From a checkpoint of a small transformer trained on Wikipedia.
Architecture: RMSNorm before each block, no biases in attention or MLP, untied embeddings.
MLP neurons of a small language model. Each row is named by its layer, matrix (up: input weights) and neuron, and shows model dimensions 160-223. Each number is 50 + 10 x the weight over its row's rms, rounded and kept within 0 to 99.
After each neuron's rows, "fires on" lists the tokens most often at its 100 highest values on Wikipedia text that the model never trained on.

L6.up572:47 61 36 51 45 49 40 48 49 46 58 60 58 54 56 44 40 67 55 49 55 54 48 47 47 49 51 30 40 52 61 64 58 61 47 54 57 65 38 46 65 51 50 50 53 45 48 66 66 52 41 49 64 43 52 46 35 44 49 48 56 51 50 62
fires on: "i", "uk", " S", "om", " ", "on"

L6.up1343:45 39 63 40 53 66 41 28 59 54 39 59 51 51 50 53 46 52 66 46 44 43 43 30 62 68 44 46 56 71 57 63 58 39 55 51 55 64 38 38 58 38 35 51 45 24 63 50 67 67 56 38 51 52 50 61 53 40 54 55 62 55 58 49
fires on: "on", "un", "ino", "ant", "av", "ir"

L6.up1055:46 43 61 77 47 48 48 50 60 57 66 45 43 58 25 29 52 40 44 53 90 75 54 37 56 55 68 56 54 47 63 50 48 60 58 68 43 65 37 49 38 62 76 47 49 61 48 53 50 57 38 48 59 41 51 39 41 50 47 51 57 55 66 59
fires on: " B", "4", "1", "9", "8", " D"

L5.up392:53 51 64 31 81 41 47 48 28 48 41 54 32 49 39 60 58 46 36 47 54 48 54 61 43 62 51 76 54 50 52 47 47 59 43 53 50 38 53 50 49 49 54 35 48 49 39 68 51 49 66 48 43 62 33 50 42 50 58 56 45 53 46 53
fires on: "c", "o", "cl", "ro"

L8.up656:60 49 52 55 42 69 55 63 65 56 46 67 52 48 46 36 65 46 53 40 43 41 45 46 47 60 39 45 52 46 33 50 56 51 51 40 49 55 66 46 42 67 28 63 49 57 36 64 48 57 47 72 58 42 33 42 42 57 50 49 50 73 33 51
fires on: ".", "-", "ight", ":", "w"

L4.up504:54 46 54 61 70 76 70 36 41 55 60 52 45 51 28 31 45 53 58 44 41 47 53 57 59 47 40 44 40 25 67 33 51 49 55 42 53 52 41 76 48 58 39 58 50 49 30 30 42 44 59 45 37 53 49 43 50 61 44 56 50 54 43 61
fires on: "ru", "og", "an", "ip", "ch", " Labor"

L4.up473:64 49 46 48 51 52 43 57 35 42 43 26 54 52 42 40 37 56 51 54 54 40 52 71 58 55 45 30 49 62 54 41 47 63 56 52 41 46 63 72 47 37 53 44 49 57 61 44 56 34 53 43 46 51 49 45 45 38 62 59 55 52 56 15
fires on: "er", "re", "el", "es", "o"

L5.up238:49 61 54 58 43 57 56 71 44 53 37 44 47 46 57 45 58 46 55 42 66 48 56 48 37 39 49 38 48 59 50 62 55 57 31 17 47 61 69 50 59 56 61 48 55 68 40 63 42 59 57 47 56 56 45 47 47 49 51 36 66 36 27 49
fires on: " E", " K", " Z", "II", "5", "E"

L6.up220:46 47 42 35 45 52 59 48 56 38 58 27 54 51 45 22 49 52 45 54 54 77 52 54 64 42 41 22 73 60 71 55 53 44 53 65 38 51 48 53 46 39 54 54 43 46 36 42 64 48 59 51 49 50 69 46 49 41 57 58 45 47 63 52
fires on: "o", "c", "1", "2", " d"

L8.up896:50 39 52 53 42 62 45 55 55 48 61 57 35 46 32 53 42 49 46 44 58 60 52 65 34 69 58 39 52 47 29 45 40 64 61 54 58 45 52 67 42 49 46 53 66 46 39 68 44 48 40 44 50 44 54 50 40 51 46 56 56 40 37 57
fires on: "0", "9", "8", "^{", "-", "–"

L5.up24:52 63 52 42 57 35 61 52 39 49 37 52 40 43 42 56 62 45 56 58 53 40 51 63 38 66 49 46 46 47 71 53 47 72 58 42 50 47 48 39 49 44 56 52 52 42 29 34 32 38 54 62 63 58 46 66 41 67 47 55 55 32 36 69
fires on: "c", " pres", " ad", "ast", "est", "sh"

L4.up1189:47 53 56 56 56 29 42 34 57 43 29 48 46 54 67 71 35 53 38 57 35 41 51 46 49 61 39 48 64 34 69 58 42 50 50 62 73 42 48 43 47 62 54 49 38 48 29 46 64 44 41 46 53 62 53 40 49 48 37 41 28 69 45 49
fires on: " O", " ed", "pen", " Hon", " hon", " ret"

L4.up14:46 31 35 59 55 47 52 39 63 46 52 56 53 48 50 52 52 65 44 45 46 54 57 43 35 52 49 43 62 46 47 28 64 55 51 58 53 63 44 30 65 76 51 52 51 38 48 40 56 51 52 56 46 57 49 42 43 54 45 60 54 39 46 47
fires on: " O", "r", "aw", " D", "ir"

L8.up362:58 54 43 56 58 43 61 53 73 49 53 49 47 48 60 44 35 41 46 59 37 36 46 32 49 56 47 73 54 48 50 40 44 51 34 45 55 52 32 52 39 59 37 56 75 43 56 37 59 48 48 58 43 52 32 50 57 43 59 48 66 52 43 43
fires on: "-", ".", "y", " Time", "ra"

L4.up238:53 46 56 54 66 56 41 41 62 51 63 54 83 49 62 40 31 24 47 34 73 53 53 48 50 54 50 43 53 56 38 57 58 48 62 45 32 35 54 36 44 48 44 46 50 55 76 36 47 58 45 38 54 51 55 46 55 45 53 46 37 54 55 55
fires on: "4", "5", "jan", "3", "be", "0"

L4.up768:48 39 50 33 58 35 38 57 44 47 63 29 61 41 60 58 42 58 40 56 32 60 52 37 38 60 47 46 67 73 57 60 50 50 59 53 38 39 46 37 47 51 56 50 33 65 44 44 52 56 57 51 57 34 42 57 39 48 53 50 46 48 45 32
fires on: "et", "ell", "y", "6", "i", "ya"

L6.up400:54 60 42 68 45 53 51 53 49 43 49 53 44 50 29 62 53 62 40 57 45 31 54 57 50 42 60 66 49 61 43 60 51 52 49 56 69 58 61 37 52 35 15 48 60 56 42 56 40 65 43 37 54 45 29 66 49 39 58 48 49 49 46 48
fires on: "h", "hen", "iz", "y", "ell"

L4.up462:37 47 54 74 50 36 74 45 59 50 63 56 43 48 70 53 39 59 49 57 43 62 54 39 45 44 55 49 63 23 63 48 50 48 55 50 70 43 47 33 57 83 58 61 55 49 43 54 68 36 54 48 39 56 46 55 58 53 32 40 45 51 56 39
fires on: " D", " con", " O", "con", " Cro"

L4.up164:50 39 41 59 55 57 62 53 55 55 46 64 47 47 60 63 46 64 48 45 49 47 56 46 56 64 34 50 58 43 44 45 57 67 46 68 56 60 64 40 54 47 40 39 31 51 54 63 47 54 46 49 40 44 63 59 45 58 33 47 73 47 57 46
fires on: "em", "av", "un", "ad", "ig", "enn"

L4.up1038:64 57 61 46 54 62 62 53 61 60 41 55 29 52 41 48 53 32 47 51 49 55 46 50 46 59 60 51 28 33 58 45 62 37 59 51 45 44 46 49 45 44 48 42 56 52 47 45 45 22 56 38 49 67 57 45 54 54 48 41 37 53 48 36
fires on: " part", "ile", "onent", "orm", " May"

L4.up508:60 43 60 62 52 68 60 44 46 52 43 67 51 43 50 23 50 39 67 44 59 51 50 55 62 61 38 49 47 48 45 50 48 48 48 45 49 58 55 61 42 32 43 51 56 64 73 35 34 53 55 34 45 44 44 42 48 63 61 44 47 55 37 49
fires on: "in", "an", "han", "ch"

L5.up863:30 49 40 55 55 56 40 52 71 45 47 47 48 51 61 67 55 56 50 42 36 42 45 42 57 28 63 68 57 39 56 49 79 50 37 66 61 53 55 49 53 56 37 50 46 66 55 62 58 48 46 50 34 56 42 42 45 38 39 45 60 48 55 42
fires on: "it", "t", " neg", " March", " Ed"

L4.up1053:55 45 60 42 44 67 42 34 53 45 58 67 45 48 27 63 46 49 54 50 58 38 47 28 32 73 42 42 48 48 30 51 37 60 49 84 59 53 47 43 52 57 50 48 22 45 54 40 54 46 63 56 49 39 57 40 42 54 52 65 54 54 62 46
fires on: "9", "0", "5", "8", "7", " Mc"

L4.up397:36 48 44 48 65 52 36 56 56 53 54 64 60 54 49 49 62 53 51 43 41 60 47 55 75 58 14 39 65 48 53 50 52 52 37 42 49 39 56 59 46 70 53 42 56 59 71 32 56 57 53 66 54 52 41 46 23 40 48 35 37 49 46 57
fires on: "w", "vers", "St", "ir", "r", "ats"

L4.up1005:41 45 45 48 36 76 49 68 39 46 38 29 39 52 54 53 37 40 40 53 52 43 45 54 53 66 44 34 44 77 43 47 39 55 46 56 48 50 86 46 61 63 49 49 46 60 44 40 71 52 41 54 42 62 55 53 36 22 47 53 56 48 56 40
fires on: "er", "ver", "re"

L8.up467:50 26 53 63 59 57 53 63 64 44 44 51 29 45 46 58 47 45 47 51 50 60 58 39 47 52 43 41 40 55 46 49 47 47 61 53 54 37 61 50 56 51 56 45 66 50 37 57 46 46 51 46 35 49 52 42 43 42 39 36 55 32 55 50
fires on: "8", "0", "4", "6", "5", "9"

L5.up867:47 35 40 67 48 60 57 54 54 53 59 53 51 51 55 47 38 47 56 52 23 46 44 60 45 61 68 34 49 48 62 39 51 70 44 63 55 58 49 38 46 60 40 60 60 37 38 58 52 46 38 47 51 53 52 52 60 49 56 51 46 50 56 29
fires on: " Belg", "ter", "as", " fact", " Tra", " Turk"

L5.up1116:52 44 43 66 53 72 47 58 52 64 60 76 71 51 62 69 43 58 45 36 52 49 48 41 50 37 47 42 63 37 37 62 55 48 33 47 44 48 45 41 61 60 52 46 43 52 59 37 53 44 47 47 51 44 40 38 60 48 61 30 52 60 44 48
fires on: "0", "ug", " Law", "g", "5", " John"

L6.up1061:55 69 59 47 36 60 41 57 39 35 65 44 50 38 44 35 57 43 39 52 46 55 47 52 55 37 42 43 63 78 61 53 54 41 49 57 52 59 58 69 38 35 50 45 51 44 39 70 57 52 80 31 55 46 51 56 39 51 52 51 62 46 53 42
fires on: "o", "ri", "en", "ai", "ra", "c"

L6.up1339:55 51 40 46 47 50 42 54 58 52 64 63 50 56 46 43 51 51 43 50 52 50 53 57 23 72 62 34 52 52 42 46 37 48 71 59 56 48 49 64 48 59 46 59 50 61 32 36 55 50 62 55 43 29 39 59 60 35 60 46 60 51 31 54
fires on: "/", "-", "un", "–"

L6.up829:54 46 67 55 41 38 63 61 52 49 51 40 52 53 56 49 59 60 53 50 44 64 52 31 61 64 33 54 48 59 30 56 50 43 53 59 51 38 54 48 45 32 60 43 59 31 36 37 50 50 58 75 59 50 47 42 48 51 52 45 48 58 45 49
fires on: "m", "if", "d", " sugg", "ism"

L4.up940:44 55 45 56 54 53 46 60 50 42 58 62 46 53 40 49 44 38 53 58 37 53 48 42 51 48 70 66 45 44 65 32 47 53 43 32 57 36 56 40 45 62 35 37 44 43 51 71 28 49 42 50 38 60 65 53 57 47 49 52 37 50 39 66
fires on: " May", " Mar", " Per", ".S", " Mill", " Batt"

L5.up980:42 53 45 47 48 42 53 64 57 49 52 46 60 57 40 53 51 58 58 49 49 69 52 53 56 54 42 55 59 59 51 54 58 33 63 59 38 61 54 54 35 63 51 51 31 39 45 42 45 50 39 54 52 56 41 38 51 65 48 44 54 45 35 37
fires on: "re", "el", "ipp", "ric", "le"

L6.up702:59 44 59 43 56 54 50 51 63 57 51 71 50 49 48 42 50 61 51 49 54 52 43 56 34 54 70 58 48 48 50 42 34 42 66 55 44 27 52 44 53 52 42 46 60 45 43 45 52 66 49 83 50 31 46 54 49 46 60 42 52 46 57 42
fires on: " b", "A", "B", "r"

L4.up874:65 54 27 55 44 27 56 39 51 61 51 33 46 44 49 43 55 36 50 56 42 56 62 24 53 48 54 42 62 35 42 46 54 41 68 45 50 38 51 47 48 35 72 45 36 67 49 47 60 55 37 47 50 40 33 54 52 46 45 59 56 40 51 53
fires on: "n", "r", " trans", "6", "oc", "4"

L4.up1165:47 48 57 49 66 64 59 46 51 54 45 44 59 54 28 45 51 58 43 44 48 54 57 60 61 59 52 50 45 60 62 45 55 49 44 37 48 25 57 58 55 55 33 44 59 45 50 52 43 67 44 50 53 39 48 52 52 36 40 63 46 38 49 42
fires on: "om", " Star", "im", "os"

L5.up1208:34 56 37 60 59 56 62 62 37 50 62 55 40 42 34 35 31 44 51 51 49 32 41 41 56 46 44 79 46 25 52 42 70 51 35 49 52 47 45 69 58 37 55 44 48 68 59 60 52 51 52 40 54 59 45 43 46 49 49 48 66 49 65 55
fires on: "1", "0", "ans", "ou", " Hu", "u"

L4.up1247:42 67 68 36 51 54 42 58 50 49 58 61 42 59 68 39 44 50 54 43 58 54 50 77 70 49 39 62 42 37 65 44 57 59 47 50 59 74 50 51 42 36 47 53 51 49 63 51 40 44 70 29 59 39 50 44 80 49 51 31 41 51 49 42
fires on: "ash", "ak", " goal", "sh", " half", "ush"

L4.up817:58 47 51 33 46 48 57 62 57 49 31 52 38 49 25 46 43 38 48 48 28 40 45 52 18 46 62 66 56 63 48 47 52 37 59 61 44 60 52 37 45 53 55 49 34 50 36 74 55 67 49 56 49 49 62 60 52 63 35 47 60 41 53 55
fires on: "7", "9", "о", "ph"

L8.up1123:49 43 42 47 41 60 49 40 69 54 56 59 47 51 27 42 28 43 60 57 52 66 47 68 55 43 51 58 34 36 22 47 47 55 38 51 54 70 45 53 35 57 53 52 64 34 61 46 43 42 49 45 66 36 37 53 34 52 62 53 57 46 45 46
fires on: ":", ".", " |", "le", "a", " place"

L4.up666:43 59 40 27 63 49 46 60 37 59 56 28 59 45 35 54 57 54 54 58 55 46 50 49 57 46 60 33 48 58 60 51 54 64 35 42 42 54 44 47 58 47 38 38 47 54 30 58 31 47 68 75 38 52 43 58 56 36 57 45 49 36 44 50
fires on: "ist", "5", "6", "old", "ct", "ific"

L6.up696:48 41 43 48 39 36 70 67 58 46 64 30 56 46 39 47 58 70 35 55 71 61 54 38 51 41 49 51 59 63 53 51 44 44 52 56 45 31 30 56 53 36 56 53 49 38 57 47 48 57 62 53 64 42 60 42 48 66 51 45 57 46 61 41
fires on: "1", "v", "d", "m", " add"

L5.up623:33 55 57 55 47 38 47 39 81 53 28 55 48 43 50 66 43 61 41 43 57 65 44 29 47 52 50 55 50 63 49 55 49 42 58 55 51 55 34 47 43 77 77 44 44 42 49 59 39 54 43 44 54 61 52 51 56 70 61 45 47 52 39 42
fires on: "el", "le", "ri", "pl", "I", "ro"

L5.up962:46 44 54 62 55 42 61 53 38 49 53 48 52 47 44 65 37 74 44 46 37 57 49 59 51 53 44 61 48 46 23 54 62 40 64 68 52 56 63 67 54 68 37 47 49 53 52 36 47 68 49 30 43 67 58 37 66 40 43 49 75 54 44 46
fires on: "0"

L5.up618:43 57 35 47 55 47 39 25 56 45 54 33 59 42 59 39 55 67 54 51 41 41 49 65 66 22 51 45 27 71 37 42 53 37 52 44 66 57 49 50 47 62 54 53 58 53 49 41 29 56 37 46 32 57 49 57 49 70 47 55 46 57 36 57
fires on: "et", " inter", "ice", "ter", "le", "t"

L4.up681:38 62 64 44 63 61 61 48 45 60 63 22 53 50 63 57 46 56 45 49 38 51 52 53 60 41 67 38 31 37 68 43 59 43 54 57 24 54 41 52 54 36 38 41 45 50 37 55 33 52 49 46 59 26 59 53 71 44 55 48 47 36 47 35
fires on: "an", "ch", "ab", " Sab", "im"

L4.up1271:33 51 42 32 38 43 49 50 51 61 69 33 51 52 45 68 38 46 44 69 57 56 34 56 52 47 40 30 67 49 52 57 47 64 63 39 47 44 37 50 32 29 61 56 52 72 51 43 54 45 65 60 67 51 25 50 42 61 54 46 23 59 50 46
fires on: "y", "5", "ex", "r", " und"

L5.up1281:55 40 60 44 58 30 63 48 56 51 67 51 70 53 26 52 52 54 40 63 54 36 50 59 47 51 48 54 43 38 49 49 50 36 60 73 51 66 41 28 35 57 32 40 58 60 57 53 44 45 45 52 48 50 49 51 53 58 60 35 49 46 48 52
fires on: "0", "ash", "per", "com", " Rock"

L4.up26:59 49 32 40 62 58 63 60 55 55 71 28 41 50 52 47 49 52 38 61 49 64 49 60 59 56 54 54 61 51 69 60 51 44 46 37 41 34 55 38 56 43 53 45 42 65 43 47 48 58 50 49 76 42 44 72 38 43 38 60 53 45 57 46
fires on: "im", "ic", "ino", "om", "ose"

L4.up810:49 54 41 50 68 49 60 46 38 59 63 69 69 54 37 52 49 60 50 37 60 65 53 58 53 48 63 28 51 53 63 55 61 62 54 41 45 64 37 49 52 39 46 64 50 51 40 46 37 49 60 49 49 38 48 58 63 55 60 53 39 45 61 46
fires on: "ale", "8", "6", "5", " office"

L5.up1276:59 50 36 54 43 45 68 50 47 59 51 57 47 54 58 36 37 53 57 40 39 43 53 51 47 39 44 55 60 48 30 55 31 45 56 51 53 50 59 60 50 48 63 38 51 50 67 29 72 55 50 53 61 46 60 47 38 44 45 27 36 67 52 52
fires on: "B", "0", " Ter", "rans", " Rec", "I"

L4.up855:57 42 54 31 57 58 54 50 55 55 42 55 47 52 61 49 42 47 26 49 37 48 42 51 69 45 55 62 42 42 73 29 52 72 67 31 44 62 54 63 50 40 65 55 47 37 45 56 42 40 53 46 53 61 46 53 66 75 45 33 59 51 58 72
fires on: " Se", "sh", "ush", "g", " Med", " Def"

L4.up435:57 45 51 44 50 74 54 51 49 61 26 41 47 52 30 48 43 46 72 52 44 52 56 40 41 58 60 57 45 52 41 46 52 62 69 78 43 68 63 58 61 54 34 59 47 54 45 54 54 59 52 53 46 50 56 45 40 55 60 51 56 44 55 53
fires on: "9", "о", "sc", "mer", " emer", "5"

L5.up163:47 50 39 39 65 32 43 56 40 51 50 60 45 48 66 50 54 50 57 37 35 30 51 49 42 55 43 54 52 57 51 44 68 43 53 53 65 43 58 59 47 60 25 58 48 56 61 57 68 57 34 48 43 53 43 48 51 51 36 45 33 50 57 30
fires on: "it", "et", "t", "ph"

L6.up1176:50 33 37 37 52 61 32 35 59 59 42 56 63 52 71 38 64 45 57 34 54 52 43 54 51 52 48 40 29 51 43 46 44 37 48 54 45 42 52 40 60 46 76 51 52 47 50 38 52 50 53 52 56 54 58 49 40 66 46 50 69 56 19 62
fires on: "\"", " them", "$", "7"

L5.up247:41 51 43 60 69 53 51 53 48 44 59 63 54 54 64 51 59 53 57 34 40 49 54 61 41 36 49 48 50 27 49 44 68 45 45 73 50 43 49 85 52 56 38 48 52 55 58 74 58 66 43 56 44 52 27 54 64 54 38 43 40 60 43 39
fires on: "it", "t", "ill", "r", "ou", " court"

L4.up437:56 47 58 54 34 40 60 49 67 43 23 65 46 55 48 44 63 55 53 44 42 68 61 54 58 51 60 70 50 60 21 41 52 40 61 46 52 28 61 41 41 35 44 42 48 43 67 50 57 55 54 55 41 64 47 50 50 73 53 43 62 53 51 62
fires on: " L", "L", "eat", "el", "-L", " Ver"

L6.up20:37 50 53 40 45 58 56 61 40 56 43 70 64 55 49 45 56 57 59 35 47 63 47 46 57 45 38 58 35 36 67 41 56 48 64 48 59 31 50 37 60 44 52 54 54 45 66 46 56 48 41 72 63 28 36 37 48 41 43 67 38 48 60 47
fires on: " ", "ra", "+", "3", "1", " *"

L6.up1206:40 42 47 50 34 55 57 43 63 46 55 71 54 58 39 36 68 51 34 54 42 59 56 39 57 43 59 57 49 51 68 48 51 57 58 52 63 54 33 47 51 42 52 41 33 47 50 62 45 59 43 48 60 31 36 51 37 42 35 51 42 44 63 55
fires on: "1", " August", "ed", "8", "ra", "ps"

L4.up564:40 46 33 60 42 34 57 49 57 49 60 63 46 62 59 46 49 61 57 52 50 66 47 70 30 37 16 37 53 30 53 49 43 71 55 54 53 57 23 47 48 37 57 66 58 61 46 44 60 59 61 43 55 44 33 55 51 61 46 48 40 42 48 48
fires on: "ig", "5", " und", "6", "agn", "x"

L6.up363:49 40 58 55 43 48 46 42 62 58 32 47 53 51 47 56 34 41 44 55 54 48 47 33 63 63 43 40 53 36 32 51 54 42 51 40 32 55 49 45 54 54 58 60 48 41 60 52 60 56 62 64 48 72 52 58 59 43 49 68 46 63 44 52
fires on: "un", "ir", " par", " mer", " Law", "her"

L6.up614:54 50 50 39 47 67 49 48 60 60 59 53 56 50 55 52 48 50 61 68 44 61 51 51 38 63 58 26 46 55 47 54 49 63 58 36 60 42 23 55 54 52 59 54 52 58 47 46 47 51 41 60 56 35 66 53 64 58 49 55 31 40 51 56
fires on: "or", "ap", "0", " station", " Division", "ant"

L4.up534:58 53 63 54 52 52 35 64 54 47 29 68 29 50 54 47 37 48 48 54 42 60 42 45 61 40 59 73 57 49 49 58 64 61 73 54 47 49 54 48 55 36 43 51 34 30 65 57 38 45 43 38 51 57 33 43 53 78 42 19 65 60 43 59
fires on: " Mar", " Se", "g", " Town", " place", " G"

L4.up1306:53 51 39 45 71 56 46 64 67 52 44 43 79 58 60 49 53 33 47 61 65 46 48 55 42 62 41 42 55 42 61 51 39 50 51 39 42 41 39 57 51 65 41 54 56 59 57 38 53 67 63 47 46 33 41 56 55 57 52 33 35 49 67 49
fires on: "in", "v", "4", "5", "ov", "l"

L6.up986:35 62 48 65 43 45 54 46 41 47 58 54 48 47 53 69 53 56 47 59 35 24 46 56 38 40 46 63 63 56 54 45 40 64 53 68 66 58 51 51 45 67 45 54 62 68 40 54 50 53 64 40 49 46 35 52 48 52 63 45 53 61 50 45
fires on: "y", "en", "eng", "lev", "ung", "iz"

L6.up18:40 46 53 27 40 51 51 48 66 41 44 45 53 57 48 32 28 60 63 52 48 55 55 43 49 49 54 40 51 46 47 53 48 54 42 43 55 70 37 50 51 44 69 54 50 52 56 53 55 52 41 56 61 42 53 49 45 58 54 36 57 48 65 40
fires on: "i", "ap", "om", " med", "T"

L5.up839:60 41 66 31 57 38 57 47 56 59 41 48 46 51 55 55 63 38 58 48 56 58 44 25 46 45 42 35 53 65 67 64 32 47 27 28 54 42 40 38 49 76 54 45 44 39 31 44 52 35 53 59 38 59 41 58 37 52 67 46 48 54 56 49
fires on: "i", "v", "ag", "u"

L4.up1153:70 54 51 49 42 28 33 54 42 50 33 54 42 50 57 57 50 49 43 47 46 57 44 41 36 41 41 42 61 62 35 47 42 45 58 56 47 34 61 41 49 44 63 36 40 72 63 47 71 57 44 38 57 63 43 65 33 62 53 42 49 51 51 41
fires on: "n", "m", "r", "x", "l"

L4.up1014:47 61 62 55 46 30 51 55 61 39 59 48 67 52 53 67 46 49 48 57 34 45 50 53 71 56 57 47 48 44 68 70 48 44 42 63 64 51 53 34 52 41 60 48 42 47 39 53 45 45 53 54 62 63 52 56 58 40 42 39 49 61 49 33
fires on: " O", "ae"

L6.up797:51 50 58 48 47 59 46 64 82 49 68 66 53 51 55 49 54 54 40 65 39 52 56 50 48 51 42 31 59 64 42 47 39 68 53 51 61 55 34 37 43 47 65 43 39 42 25 53 59 50 64 51 53 50 47 84 41 63 68 53 55 36 53 47
fires on: "c", "ich", "é", "che", " Ch"

L8.up458:53 44 35 52 51 51 48 25 65 58 64 46 66 48 39 40 54 48 58 55 39 39 49 43 45 57 54 60 41 38 35 47 45 72 29 50 42 58 67 47 41 55 39 55 58 44 46 59 45 66 71 64 49 46 40 51 53 50 60 47 68 74 44 47
fires on: "-", ".", "|", ":", " |"

L5.up1153:53 54 53 50 39 61 57 51 51 60 52 50 46 52 50 58 56 39 52 42 39 53 52 58 55 33 69 51 48 56 46 72 53 54 50 48 38 75 48 44 61 49 69 50 67 57 45 39 29 48 65 32 46 51 47 42 53 38 47 49 71 63 34 51
fires on: "0", " G", " Z", " g", " ro"

L4.up856:33 47 54 53 64 57 64 47 47 61 62 48 53 44 58 45 52 47 70 57 62 69 51 55 42 62 65 31 25 55 50 46 57 46 48 47 40 51 50 43 48 55 42 73 58 52 42 44 35 39 47 53 41 40 32 47 52 56 66 55 57 58 52 46
fires on: " number", " sign", " Bill", "of", "enn"

L4.up1316:46 68 62 37 56 57 46 56 61 35 39 51 55 49 57 57 66 59 30 51 43 47 43 49 71 36 42 62 57 62 63 63 58 37 64 33 51 46 69 47 52 71 47 34 49 55 61 53 63 60 50 50 48 63 70 64 38 45 44 43 42 48 59 53
fires on: "w", "9", " offer", "ft", "vers"

L4.up605:59 60 60 53 39 45 50 38 44 34 66 55 53 47 41 40 41 49 66 58 58 41 43 45 58 51 44 41 32 42 48 49 39 44 36 61 54 55 53 47 47 48 58 56 33 47 45 56 49 30 28 52 45 50 40 54 50 22 57 53 64 54 65 43
fires on: "en", "ri", "so", "em", " ro", "m"

L6.up846:58 56 55 63 50 36 40 56 25 49 39 47 46 46 32 51 53 48 49 64 47 42 51 50 45 35 42 57 52 52 39 54 55 42 67 30 66 60 64 61 50 74 29 54 57 58 49 61 55 53 60 38 32 60 52 43 74 52 46 39 59 47 36 33
fires on: " n", "0", "j", "el"

L4.up180:43 41 51 39 41 41 52 54 45 52 59 48 53 39 46 42 50 35 49 50 42 58 42 27 49 55 58 43 69 51 59 51 56 53 44 48 60 24 49 32 40 62 54 52 46 53 53 52 60 50 71 60 39 44 46 49 42 47 55 64 21 44 30 44
fires on: "red", "y", " O", "rown", "8", "6"

L5.up1298:50 46 65 48 43 48 67 61 46 66 54 58 44 40 65 44 57 58 54 40 42 49 60 45 42 31 41 63 51 50 44 62 51 56 38 36 56 59 54 62 43 47 43 47 53 76 73 31 55 47 62 46 61 46 42 51 41 59 39 46 63 56 46 62
fires on: "ber", "I", " E", "0", "5", "E"

L4.up114:55 58 58 30 52 77 32 61 58 57 67 56 50 51 42 48 59 47 61 43 48 62 54 27 63 45 54 63 50 52 32 43 48 60 41 51 59 59 61 45 52 62 45 30 38 22 52 69 34 47 50 57 50 48 46 46 43 42 46 35 53 50 46 69
fires on: " Mar", " Leg", " May", " Marsh", "ez"

L6.up472:40 55 47 46 47 55 71 46 40 50 60 46 54 47 43 34 56 57 49 62 37 82 66 47 63 59 55 48 56 54 64 50 56 43 59 60 62 50 36 58 53 54 54 50 34 30 59 39 41 44 43 61 22 50 45 39 46 44 51 63 27 54 72 58
fires on: " ", " B", "1", "8", " D", "4"